Weights of a small GPT-style language model, trained from scratch on English Wikipedia: 4 heads of 64.
MLP neurons of a small language model. Each row is named by its layer, matrix (up: input weights) and neuron, and shows model dimensions 64-127. Each number is 128 + 32 x the weight over its row's rms, rounded and kept within 0 to 255.
After each neuron's rows, "fires after" lists the tokens most often just before its 100 highest values on Wikipedia text that the model never trained on.

L8.up579 [128 178  84  80  69  95 141 146 112  95 222  77 132 141 145 197 173  80 145 110 115 139  80 169 124 106 148  82 180 175 138 125 109 117 150 142 118 107 171 139 152 134 118 139 134 124 112  80  85 105 151 145  88 150  84 116 101 153 158 188 128 128 110  92]
fires after: "\n\n", "\n", "=", " (", " of", " \""

L12.up436 [101 109 154 135 148 192 101 140 109 159 136 123 171 120  42 107 109  82 123  95  94 157 150 172 170 142  46 141 175 118 127 113  78 128  99 164 181 164 114  63 153 129 135 145  93 191 109  81 129 104 150 173  91 169 157  78 113  98 159 174  65  91 102 121]
fires after: " \"", ".", " (", "-", "[", " ."

L6.up228 [163 136 135  98  91 150 101  97 130 151 118  87 133 127 139 128 150 112 112 138 149 169 140 193 125  71 125 139 155 178 132  96 112 113 144 171 152 121 159  92 171 169  80 140  48  96 145 124 147 135 110 145  76  59 124 156  97 141 109  87 130 147  84  35]
fires after: ",", " and"

L6.up370 [151 194 178 115  97  98 168 193 103 150 174 183 168 140 110 123 156  90  80  80 114 165 128 140 114  67 155  67 158 107 101 130  96 145 133 182 109 121 110 106 131 115 146 140 149 146  51 151  96 168 180 144  97 123 144 170 142 124 151 102 107 124  93 148]
fires after: " the", " The"

L3.up516 [157  97 111 133 109  86 174  80 158 182 131  81 132 140 111 107 101 126 114  88 139 225  78 161 217 159 159 122 112  93 143 107 142 135 140 124 131 118  85 107 107  96 158 119 115 150  68 124 120 104 139 113 168  89 152 159  82 115 164 111 146 127 125 134]
fires after: " |", ";"

L8.up36 [170 131  88 145 152 133 112 164 148 146  84 164 132 155 104 159 166 146  89 126  58  82  92 135 117 153 177  60 143 118 115  67 117  83  83 137 105 103 140 117 103 160 175 148 131 116 163  97  98  50 135 135 138 145 113  79 208 115  88 147 157 148 107 145]
fires after: "\n", "\n\n", "  ", ".", ";"

L13.up122 [122 166  83 101  68 113 100 124 119 116 125 165 161 133 119 154  74 125 142 192 118  72  85 121 104  82 120  98 106 119 173 165 114 131 103 150 200 101  89  86 118 144 159 179 152 107  89 156 115 184 132 114 144  76 138 107 195 144 145 137 177 183 122 159]
fires after: " |", "|", "\"", "."

L9.up142 [173 164 157 125 148  79 130 106  89 110 124  97 114 101  85 188  98 179 119  81 119 133 104 109 120 102  93 114 120  79 132 154  99 132 112  92 115 164 172 105 138 115 130 106 122 148 109  94  10  64 144 133 162 178 118 117 129 102 129 107 159  94 110  80]
fires after: "=", " o", "O", "Be", "("

L9.up223 [137 156 133 121 126 146 189  90 105 145 144  97 157 106 104 124 146  97 156  99 143  73 142 219  29  92 153  87 113 155 179 124 180 109 125 118 150 171 118 117 142 157 115 136  98 197 163 107 152  89 164 155 184 118  94 105 128 116 113 114 120 108  85 149]
fires after: " (", "."

L3.up251 [148 134 162 121 131 145 135 137 171 144  78 117 138 125 130 163 126 117  36 152  94 136 164 172 214 109 159 145  91 178 117 121 127 108 181 135 168 137 157 114 184 134 122 138 151 145 130  99 126 116 140 115  94 127  86 159 160 168  78 156 164 187 142  98]
fires after: " |", "|"

L4.up221 [114 162 138 146 129 183 120 143 116 155 145  74 116 123  91 108 121 129 137 157 159 147  96 100 124 143 104 116 154 172  98  89 106 106 124 126 147 137 108 162 160 102  44 109  86 160 106 116 148 135  51 154  56 124 115 127 126 147 150  74 120 172 132  88]
fires after: ",", " New", " of", " in"

L5.up93 [114 117  71 129 109 135 116 133  85 138 167 151 115 137 128 127 127 196 113 136 119 142  96 120 103  77 179 122 158 135 109 127 107  80 176 110 193  95  92 103  73 105 135 201 154 111 114 134  75 124 116 126 132  67 164 115 105 193 165 140 129  68 177 121]
fires after: " to", " would", " not"

L9.up279 [143 130 129 112  82 189 184  83 148  83 107 112 145 101  83  58 119 116 142 124  79 176  82 130 182 115 163 196 136 125 122 115 164 107 189 143 129  91 144 122 116 110 188  98 102 167  88  90 141 162 126 136 160  71 125 143 138 111 142 138 159 182 106 127]
fires after: " 0", " |", "-", " —", " 3", " 1"

L15.up219 [106  91 140 109 112  30  99  77 135  98 130 142 105 145 129 141 124 129  99  95  77 145 149 117 121 176  69 153  61  93 131  82 182  50  96  59  82 121 124 104 149 131  91 158 104 121 131 144 123 130 129 109 139  91 121 122 140 147 109  82 130 153 141 118]
fires after: "|", " |", "\n", "-", " July"

L9.up582 [166 239 118 177 119 120  81  89 121 191 124 160 162 186  98 150 117 130 101 108 140 148 135 130 117  85 123  84 108 185  95  32 123  80 133  71 145 131 102 118 139 101 118 102 106 105 123 146 171  83 166  42  83 183  67 156  77 141 170 126 131 134 129 111]
fires after: " Mc", "=", "M", " Id", " McG", "D"

L15.up315 [ 83 180 146 153 141 121  89 162 111 129 159 126 155 124 217 167 141 143 149 177  76 110 160  77 140  68 137  85 127 191 120 186 121 125  89 156 125 136  99 164 175 116 118 139  95  78 124 107 115 108 129 154  77  77  74 173 117 127 146 162  99 122 127 151]
fires after: ",", ")", " Serbia"

L8.up475 [177 125 122 120 112 128 144 151 184 141 126 119 158 155 132 187 167 155 126 121  79 152 102 173 134  87 159 158 159 182 132  96 154 171 129 226 121  98 143 149 106  56 184 130 130 146 144 133 118 108 131 150 118 110 124 123  91 117 149  91 124 157 150 113]
fires after: "\n", " (", "-", "|", "\n ", " Synonyms"

L4.up34 [167 114  94 173 136  63 131  99 121  93 180 110 176 212  96 106 151 155 165 157 129 169 180 140 114 134 159 101 128 112 143 147 145 162 130  78 125 126 133 108 122 149 106 135 101 167 123 129 133 105 165 157 101 119  62 117 182 123 141  92 168 145 200 150]
fires after: ".", " \"", ",", " ("

L11.up585 [146 151 106 166 136 140 121 152 187 134 129 115 129 139 119  67 148 106 157 169 126 139  78 177 171 148  98 118 127  96  81 159 146 138 130 140 150 121 110  85 189 102 107 152 110 154  85 143  89  93 152 114 174 103 142 152 153  90 130 111 198 114 134 125]
fires after: "–", " |", " has"

L4.up23 [156 142 134  91 107  92 166 171 145  68 116 131 167 192  85 146 168 149  93 108 164 129 151 109 161 100 156 125  89 177 109 172 126 113 125 149 187 101  72 143  64 133 163 158 109 106 150  85 196 123 132  95 148  84 106 144 165 188 141 160  77 173 168 107]
fires after: " the", " The", " a"

L5.up377 [108 147 119  83 149 133 120 135 107 147 148 144 117 164 118 134 125 139 137 127  45 143  93 152  84 129 106  83 118 155  96  55 110 121 131 162 167 146  84  93  73 127  89 190 171 140 131 120 130 173  51 158 113 160 126 119 179 189 129 170 138 184 132  84]
fires after: " to", " for", " in", " of", " at"

L13.up237 [146 117 120 115  42 134 145 121 130 144  84 155 172 157 106  77 198  95 171 102 114 166 119 188 104 136 135 115  85 186 153 142 120 115  99 162 111 160 105 135 173 193 109 112 118 147 115 120 117  54 107 126 180 101 109 137 158  78 114  42 137 157 133 122]
fires after: "|", ",", " |", "\n", " and", " 6"

L6.up420 [111 172 116 103  78 107  85 121 126 122 136 113 126 151  92 147 109 120  87 140 105 127 128 111 114 158 176  94 148 114 135 149 156 148 113 124 161 136 130  72 205 194 116 150 112 133  48 108 101  98  83 153 126 121  59 103 146  95 162 114  99 105 141  72]
fires after: " \"", "\n\n", "\n", " (", "\""

L14.up379 [ 95 155 135 136 106 128 145 128 129 112 147 121 129 188 147 132 137 159  72 103 124 143 150 180 104 108 108 137 134 139 147 153 176 169 120  98 134  87  85 135 148 166 193 163 105 109 122  66 134  86 183 111 180 182  70 119 110 125 132 145 108  89  95 105]
fires after: ".", " sch"

L5.up324 [153 100 183 149  62  68  96  80 181 199 154 197 132  76 101 159 137 137  93 179  57 111 136 164 146 148 156 140  72 130 132  92 128 152  81 106 144 115  97 129 136  89  91 158  91 204 179 166 128  68  84 149 119 146 153 118 112 160 137 119 137 108 170 166]
fires after: "\n", "-"

L4.up204 [169 116 159 133 152 130 117 115 133 132 173 172 111 108 161 170  89 132 163 128  58 133  70 152 117 120 116 154 184  49  74 178 155 112 169 149 104 116 172 132 144 117  89 112 105 156 166 110 101 123 110 150 143  89 137  95 110 127  38 102 186  78 156 159]
fires after: " was", " is", " were"

L6.up238 [132 143 126 154 106  67 161 104  85 138 166 128 156 192 118 132 147 150  92  91  92 108  78 159 123 113 138 122 139 173 146 135  85 156 123 105 112 148  92  99 108  86 121 199 115 198 110 101 122 119 153 152 112 101  72  98  75 153  96 164 131 195  96 133]
fires after: ".", "/", "=", "\\", "-", " ("

L6.up517 [130 221  98 142 138  70 107 147 167 132 180 129 142  50 131 180 131 120 131 110 149 112 161 130  99  91 123  85 154 130 171 144  93 107 134 116 117  97 140 108 164 158 104 158 112  89 165 105 108 120 132 151  77 179 120 145 157  75 132  94 113 192 146 116]
fires after: "-", " \"", " dis", " (", " un", " so"

L7.up74 [171 150 165 125  89 139 126 141 135 115  96 133  93 103  91 127 155 134  98 197  24 149 188 144 131 123 175 170 171 119 102  97 102 118 177 101 124  73 143 137 154 103 112 153  99 148 145 141 143 133 106 144 129  97  90 126 117 135  91 106  84 232 162 156]
fires after: "\n", "|", "-"

L8.up580 [115 177 162 141 126 129 133 156 114 179 129 140 169  90 126 124 132 118  96 158 173 173 126 169 156  88 123 162  91 155 129 114 170 113 130 205  86  71 130 150 119 150 132 150 103 127 117 151 102  88 143 139  84 118  92 124 123 140 108 136 171  94 170 166]
fires after: " (", "-", " \"", "/", "."

L14.up291 [113 122 177 111 172  95 130 171 128 129 121 121 120 176 132 138 124 134 133 113 118 112  91 161  67 154 176 204 168 139 115  82 132 144 107 105 134 107 117 136  98 104 136 157 171 173 148 176 102 126 124  90  84 148  91 118  85  81 148 139 128 129 135 100]
fires after: " the", "-", " ne", "\n", " subs", " ("

L14.up169 [108 180 154 132 126  98 151 154 186 104 171 177 111 107 172  84 189 136 151 112  84 213 169  64 114 109 155 158 118 160 121 159 159 185  72 106 180 142 133 159 116 144  64 143 112 132  93 132 124 106 143 107 142 108  95  75 139  98 193 101 135 107 186 178]
fires after: ",", " from", " in", "From", " From"

L9.up310 [120 142 136  96 130 127 108 111 149 128 179  77 134 139 101 124 142 127 113 120 163 120 123 171 126 163 123  83 192 130 161  88  79  72 121 130 122 101 119 123 123 117 136 167 117 141 102  93 112 116 132  85 170 154 109 129 160 207 173 111 119 118 167 149]
fires after: ".", " (", "\n\n", " .", "\n"

L19.up355 [ 98 153 114 134 131 127 143 168 161 115 162 167 102 111 161 165 132 151 139 156 101 145 143 165 125 111 151 131 126 182 119 115 206 124 148 120 110 159 145  85 158 125 106 126 136 121 136 113 107 136 128 164 181  68 135 149 148 122 189  48 103  97 184 117]
fires after: "–", ":", ",", " |", ")"

L10.up559 [106 177  73 122  79 105  77  90 120 120 112 142 139 174 122 179 138 134 122 138 128 121 125 132 110 141  91 104 116 145 168  97 130  81 174  68 105 117 112 110 106 140 149  83 130 132 116 136 124 133 164  88 182 125 159 176 152 112 113 122 110 185 165 154]
fires after: "=", "-"

L12.up450 [ 60 118 121 143  73 116 114 133 129 165  21 110  88 131 138  58 182 145 179  79 107 172 157 158 143 150 132 205 129 146 153 126 173  90 198  92 186 153 124  88 116  51 120 105  95 162 137 126 111  71 155 114 113 133 128 109 146 133 142 122 151 118 160 163]
fires after: " |", " 1", "|", " 2", "1"

L6.up289 [161 115 136 192  91 139 156 120  78  85 167 105 186 127 118  80 117 124 158 111  57 114  80  94 127 128 111 180 111 114 112 124 101 126 114 116  99  43 130 136 131 115 141 135  96 126  72 146 133 175  67  96 176  84 141 131 155 161 128 118 141 226 139 142]
fires after: " |"

L8.up139 [ 91 166 152  85 137 122 106 129 121 125 217  74 112 126 139 189 162 154 139 120 115 103 129 178  55 130 123  97 151  97 117 174  65  98  84 135 139 115  93 147 177 130 128 117 176 156  51 120 132 111  81 129 100 139  76 139  72 155 133 100 130 219 117  87]
fires after: "\n\n", "\n", " \"", " in"

L3.up167 [149 126 144 122 130 130 100 153 125  89 115  92 125  94 103  74 149 195  94 182 108 187 125 117  98 106 146  14  97 159 150 109 116 102  92  89 126 124  75  42 160  88 140 158 141  81 147 132 186 196 136 128 180 133 146 125 125  88 111  67 146  74 130 100]
fires after: ".", ","

L8.up558 [110 102  91 152  98 156 133 108 128 163 128 127 180 145  32 113 162 120  52 159 145 160 110  83 126 140 124 128 115 111 141 104 117 110 103 112 145 169  94 100 106 133  91 101  55 133 179 126 188 116 131 123 131 112  59 167  72 124 102 122  94 131 146  80]
fires after: " University", " of", " A", " O", " U", " Mac"

L6.up267 [144 129 118 104 145 103 102 133 144 115 136 106 137 135 116  80 143 168  95 149 142 128  80 153 103 105 143 102 101 134 144 133 131 121  69 122 152 202 127  86 149 101 142 121 150 134  89 152 154 126 129 170 154 117 117 177 195 172  89 131 142 150  75 154]
fires after: ",", ";", " of", "ith", " cy"

L7.up453 [141  89 133 129  49 118 101 158 103 138 152 130 118  83 159 143 137 128 114 169 109 148 125 122 127 144  94 132  62 105  48 151 135 125 118  69 115 110 136 177 191  96 171 143  93 133  88 137 112 129 118 102 116 145 143 152 144 101 119 109 107 158 106 134]
fires after: " well", " such", " same", " Bol"

L15.up37 [170 154 129 146 126  65 124 177  92 123  98 102 109 125 116  98 161 123  99 102 116 135 125 102 117 102 126  90 154 135 131 138 108 140 111 124 135  46 140  79  78 151 155 139  64 149  53  58 106 120 138 148  82 177 169 169 124 203 144 117 105 109  72 117]
fires after: " \"", "-", " (", "\n\n", ".", "No"

L3.up462 [107 171 142  68 139 118 127 127 136 112 163 138 156 136 138 126 138 114 157  75 161 136 104 125  80 139  82  79  75 118  91  91 125 150 173 108 121  83  84 148 131 138 125 113 121 173 155  93 130 134 185 128 135 109 172 161 126 108 117  56 123 171  87 109]
fires after: "=", ".", ",", "\n\n"

L8.up258 [162 165 160 136 138 136  85 185 133 170 103 127 152 122  61 147 151  82  79  79 109 131 127 132 178  90 129 138 159 135 197 179  83 120  87 163  85  54 191 163 199 101  93 167  91 135 125 117 127 100 115 173 108 165 128 143 117 135 158 115 126 135 170  53]
fires after: " (", " Preceded", " Succeeded", "\n", "-", "\n "

L6.up353 [129 131 132 145 131 162 123 140 140 153 101 129 119 132  86 132 148 132  87 149  65 107 137 110 122 126 203 126 105 113 120 114 104  60 150 127 152 121  70 123 160  94 106  85 155  99  82 134 126 165 113 101 125 112 102 105 104 164 125 152 154  89  86  75]
fires after: " the", " at", " to"

L7.up189 [124 164  59 188 143 144 155  91 134 124 146 141 159 126 101 134 111 136 128 159 140 120 108 131 130  36 110  96 132 104 116 180 120 107 141 169 113 131  78 122 115 122 129 153 122 145 139 134 106 117 106 102 103  48 106 179 141 142 124 173 156 105 119 120]
fires after: ":", ",", "′", " +", " $"

L9.up187 [134 124 162 106  76  92 117 144  71  98 143 104 182 143 157 188 160 145 180 148  97 163  30 168 138 146  96 113 136 104 125 125 134 176 139 141 183 126 145 120  80 145 150  97  89 148 149 142  74  91 139 152 158 121 107 113  75 126 144 105 130 132 154 150]
fires after: "'", " was", " is", " it"

L11.up539 [115 155 121  90 140 135 142 145 192 172 171  86 124 116 141 164 155 130 147 147  78  86 132 121 159 128 100 101 158 150 119 141 172 138  90 142 150 129 111  73 100 129 129 173 111 108 100  99 118  93 152 161 113 131 132  97 110 122 166 130  99  66 171 194]
fires after: "-", "\n", " Cal", "/"

L11.up407 [117 105 129 174 127  94 134 142  94 126 153 136 137 170 153 150 158 141 105  99 188 135  89 149  59 125 181 137  77 113 116  90 172 136 127 109 162 103 141 139 166 138 152 190 116 120 151 119 141 100 116 110 124 207  83  68 137  70 148 131  73 134 110 175]
fires after: ".", "\n\n", "\n"

L4.up549 [170 135 174 126 136  66 201 162  86 121 186 143 138 155  37 143 120  98  69  92 199 133 171 153 126 116 103 133 159  86  97 175 138 117 141 103 114 114  90 188 150 167 158 146 140 133 169  99 115  88 138 108 163 118  71 111 140 101  96  98 144 120 145  81]
fires after: " the", " The", "The"

L6.up495 [100 108  86 139 208 181 132 104 132 125 162 127 150 153 101 117 140 151 112  95 137 158  99 152 108  83 124  86 168 124 159  94 137 109 110 120 126 112 170 108  69 126 199 161 126 156 125  94  80 115 153 104 177 201 119 113 131 110 164 214 100 122 101 121]
fires after: ".", " a", "est"

L19.up542 [125 108 119 157 118  37 170 178 114 127 133 150 181 105 147 142 167 115 120 116 146 118  85 159 139 125 127 159  59  88  91 172 163 158 117 144  99 152 160 155 148 117 117 135  96  98 112 106 153 166  74 169  85 161 129  85  60  69 135  93 207 110 180 157]
fires after: "|", "-", " |", " the"

L13.up30 [151 121 140 155  94 177 102 127 121 171 119 158 131  60 137 149  90 159 155 124 161 145 133 171 120 127 177 159 119 151 176 102 170 122 174 154 161 179  80  84  93  95 109 109  79 124 101 151  96  60 149 144  62 174 128 103  90  57 111 128 124 153 181 130]
fires after: " 1", " |", " Co", " 0", " V"

L6.up383 [158 153 124 117  85 209 173 138  84  86  89 151 177  78  87 154  64 110  71   0 119  88 185 118 180 115 138 114 194 113 124 153 144 101 158 150  88 141  86  96 106  59 121 169 143 132 116  81 141 153  92  88 104 171 163 199 119 174  76 139 164 156 137 133]
fires after: " the", " ass", " subs", " The", " enc", " cl"

L8.up637 [109 139 119 129 142  98 128 150 111 134 171  69 116 136 159 111 123 123 102 147 125 107 153 172  85 126 161 165 100 126  99 118 183 155  91 182 142  66 105 152  73 118 101 160 145 142 121 166 135 100 146 136 150 127 170 153 164 150 105  65 169 117 154 143]
fires after: "–", " (", "{", "-", "\n\n"

L6.up387 [110 194  93 112 107  94  99 217 100 160 158  72 120  64  91 118 166 108  72  82 121 128  92 125 108  87  25 133 181 206 164 142 131 145 147 112 130 145 119 115 143 164 132 141 115 112 120 131 100 125 150 146  86 150 159 128 119  81 155  97 126 145  89  90]
fires after: " (", "-", "=", "\n", "\n\n", " \""

L13.up478 [152  40  82 157  75 126 118 136 131 107 139 160 178 164 194  79 166  94 148 131 159  81  91 166 128 137 147 152 139 126  91 118 157 118  95 100 136  76  82  95 115 145  67 169 109  89 107 124 113 132 103 154 137 127 135  86 196  65 122 130 163 134 116 194]
fires after: " |", "|", " stra", "ua", " constitu", " Ga"

L7.up483 [158 145  87 166 112 145 106 131 127 119 141 185 155 130 132 166 207 141 119 158 129 156  81 117  97 101 127 150 112 155 184  99  65 150 122 108 143 137 176 131 158  75 105 179 121 176  99 128 117 116 170 104 106  91 105 113 201 183 105 159 105 196 158 108]
fires after: "-", " Mac", " Mor", " \"", " Pen"

L7.up510 [138  96 143 148 133 114 163 149 154 144 148 122 123 148  38 114 125  83 101 122  76 153 149 146 134 121 123 132 120 104 148 142 127 139 167 125 127  88 131  46 126 148  82 128  65 115  87 126 133  91 101 147 140 162  87 171 142 114 124  97 131 128 144  85]
fires after: "|", " Succeeded", ".", "-"

L14.up419 [110 137 196 175 107 165 131 135 135  83 167 122  86 123 163 186 135 134 132 116  99 137 124 166  76 158 110 103 162 165  96 160 168 150 103 163 112 123  93 119 116 116 117 118  90 213  91 163 126 154 146  88 132 107 170 104 109 121 127 157 172 121 187 142]
fires after: " (", " the", " in", ")", " is", " an"

L3.up351 [138 160 145 124  64 172 121 128  93 127  92  98 151 191 133 105 120  53  89  35 138 166  54  87 128 118 131 150 150 103  88  99 102 130 135  94 160 159 136 141 142 102 127 170 144 140  96 106 118 159 113 155 125  69 163 148 122 133 111 125  88 168 118 117]
fires after: " |", "|", ":"

L6.up252 [118 153 128 110 190  92 169 101 143  90  98 167 132 147 104 120  88 162 152 146 110  88 188 133 116 144 209 142 194 166 136 111 161  75 165 109 103 103 119  96 126 117 100 197  94 128 190 135 101 109 153 150 141  80 106 164 163  86  85 132 109 156 182 152]
fires after: "\n", ")", "|", " |", ";", "\""

L7.up137 [167 110 147  82  89 125 124 122 166 125 130 111 165 169 134 100 195 132 102 159 129 131 102 182  76 118 108 103 121 141 134  59 127 131  96 163 159 119 118 144 182  97 156 196 134 160 107 105 113 104 153 153 117 113  87 151 139  89 142 145 199 139 124 115]
fires after: "\n", "\n\n", " Loss"

L5.up408 [141 134 172 197 124 149  78 132 122 151 108 128 137 108 128 167 173 154 113 101 110 111 125 133 101 213 132 141 145 142 145 122 153 118  51 104 119  97 129  53 117 138 116 153 126 176 123 133  93 118 149 131 131 179 173 138 107 100 153 167 119  88 180 134]
fires after: "-", " by", "\n", " •"

L11.up154 [133  98  78  80 116 126 104  98 145 120 137  90 122 114  70 188 175 140 112 139  80  86  85 100  84 158 172 131 180 158 118  90 133 106 129  90 101 144  67 108 175  97 146 192 118 132  94 142  89 137 114 146 108 127 114 173 122 161  87 142 141 137 147 123]
fires after: " to", " he", " also", "ly", " who"

L6.up424 [106 142 137 132 111 131 100  89 151 135 188 161 121 212  86 169 137  98 110 122 137 175 105 118 136 156 132 108 105  88 149  90 157 109 189 160 120 143 150 116 112  83 152 139  74 190 140  80 112 140 106 144 190 193  53 121  56 110 168 129 157 140 106 108]
fires after: "'", " a", " U", ".", " v", " la"

L8.up536 [126  80 146 132 101 163  69  95 100 176 122  90  51 121 134  76  99 127 109 117 147 171 137 168 107 151  95 155 103  92 149 147  74 133 160 111 152  93 118  33 124 188 136  56  72  78 130  97 133 107 167 216 166 117 117 106 139 103 128 137 115 134 162 157]
fires after: " Succeeded", " Preceded", "-", " rec", " pla", " inc"

L7.up94 [ 75  76 104  93 175 159 142 153 166 115  87 146 153 131 161  47 109 176 129  59 117 130 147 160 105  84 105 127 142 132 102 145  90 149 153 164  73 135 106 159 130 122 210 172 162 105 165 112 118  81 113  96 162 170 102 130  89 102 125  95 146 118  73 129]
fires after: ".", "′", ":"

L8.up243 [135 148 101 140 172 123  90 188 152 150 160 125 177 154 146 134 169 161 131 219 119 187 112 136  87 113 113 144  76 174 153 145 120 138  98 133  95 127  93  86 168  98 129 121  93 120 102  64 143 122 126  86 118  95 115 106 200  76 120  96 140  77 172  74]
fires after: ",", " well", " and"

L10.up582 [125 119  79 146 186 122 114 159  94 164 140 142 160 145  63 111 165 154 151  76 183 123 119 125  96 144 129 136 136 129 152 146 133 152  92 126 157  78 173 127 118 149 179  97 107 143 133  80  60 132 112 171 164 100 162 125 143  98 141  70 152 134  45 167]
fires after: " a", " n", " acc", " A", " micro"

L12.up388 [124 158 132 146  75 133 120 147  84  78  57  70 172  86 160 106  59 148  77  93 100 165 107 162 103 115 168 156  76 164 104 135 152 119 141  80 175 118 109 200  56  80 150 140  89 151 140 109 121  58 105 129 135 137 183 197 134 160 170 142  95  85 121 126]
fires after: " the", " The", " a"

L3.up514 [149 119 133  72 173 141 147 104 146 120 107 105 131 103 151 105 148 137  97 132  93 118 137 192 131  89 145 140 126 130  98 113 143 126 181 116 143 126  95  65 158 154 153 140  92 129 113 106 116 145 178 120 140  16 109 100 106 151 119 139 140 204 146  76]
fires after: " |", "|", ";"

L4.up501 [170 147 171 172 111 126 124 102 157 140 157  88 150 149 152 138  96 126 133 121 104 156 143 136 171 156 107 125  82 109  86 153 111 137 113 166  94  95 107  88  90 162 187 167  40 139  86  93 104 206 110 141 178 109 160 136 133  81 148  88 120  98 117 139]
fires after: "-", " |", "  ", " 0"

L8.up400 [126  74  96 140 113  99 111 129 124 115 155 150 112 154 127 144 145 149 127 111  64 160 124 108  78 113  85 122 131 167 116  80 143 188 151  61 172  92 126  89 135 171 126 177 145 154  97 160  78 167 145  97 141  40 172 117  82 134 107 223 154  68 160 137]
fires after: "–", " to", "19"

L9.up253 [127 106 132 173 121 148  42  75 124 147 152 151 126 124 114 155 110 106 112  69 134 172 124  98 106 136  96 191  98 145 129 130 129 113 160  89  91  53  95 151  84 139 109 102 122 156 100 118 137 129 106 130 198 104 164 105 110 107 134  72 112 235 109 154]
fires after: " |", " 0", " 1", "'", " 5", " 9"

L6.up525 [ 87  82  98  62 114 108 132 149  93  92 119 120 202 110 114 120 197 136 104 186 141  51 180 169  97 114  89 128  76 126 149 128  70 153 150 195 150 122 143 113 148 121 116 192  94 142 146 129 165  75 212 126 137 138 129 145 111 161 139 135 118 128 117  84]
fires after: " (", " was", "-", "\n"

L5.up575 [103 140 143 100 105 165 140 207  58  75 132 156 147 132 137 148 102 145 109 140 118 158 127 139 125 129 145 115 146 102 100 109 153  89  84 100 140 165 125 169 121 138 127  91 174 106 106  98 117 149 154  87 122 168 130 198 146 169  90  53 158 156 107 116]
fires after: " the", " The", " Den", " resulted"

L8.up300 [ 81  57 182  95  96 155 157 120 114 114  82 143  94 163 125 113 134 102 119  84 151 138 169 134 125 110 183 135 140 145 161 108 143 150  95 122 105 110 103  80  92 119  85 159 116 161 153 174 182 107 177 126 229  83  76 162 143 103 184  92 155 132  95 166]
fires after: " (", "\n", "-", " mi"

L5.up548 [101  79 169  81 109  95 188 145  89  90 193  54 145  77 146 151 131 117 116 109  72 116 139 158 107 152 147 144 123 127 102 162 157 106  94 157  94  93 100 182 112  94 128 122 126 109 114 135  99 134 155 104 110 152 160 202  62 136 114  85 133 102 104  77]
fires after: " the", " The"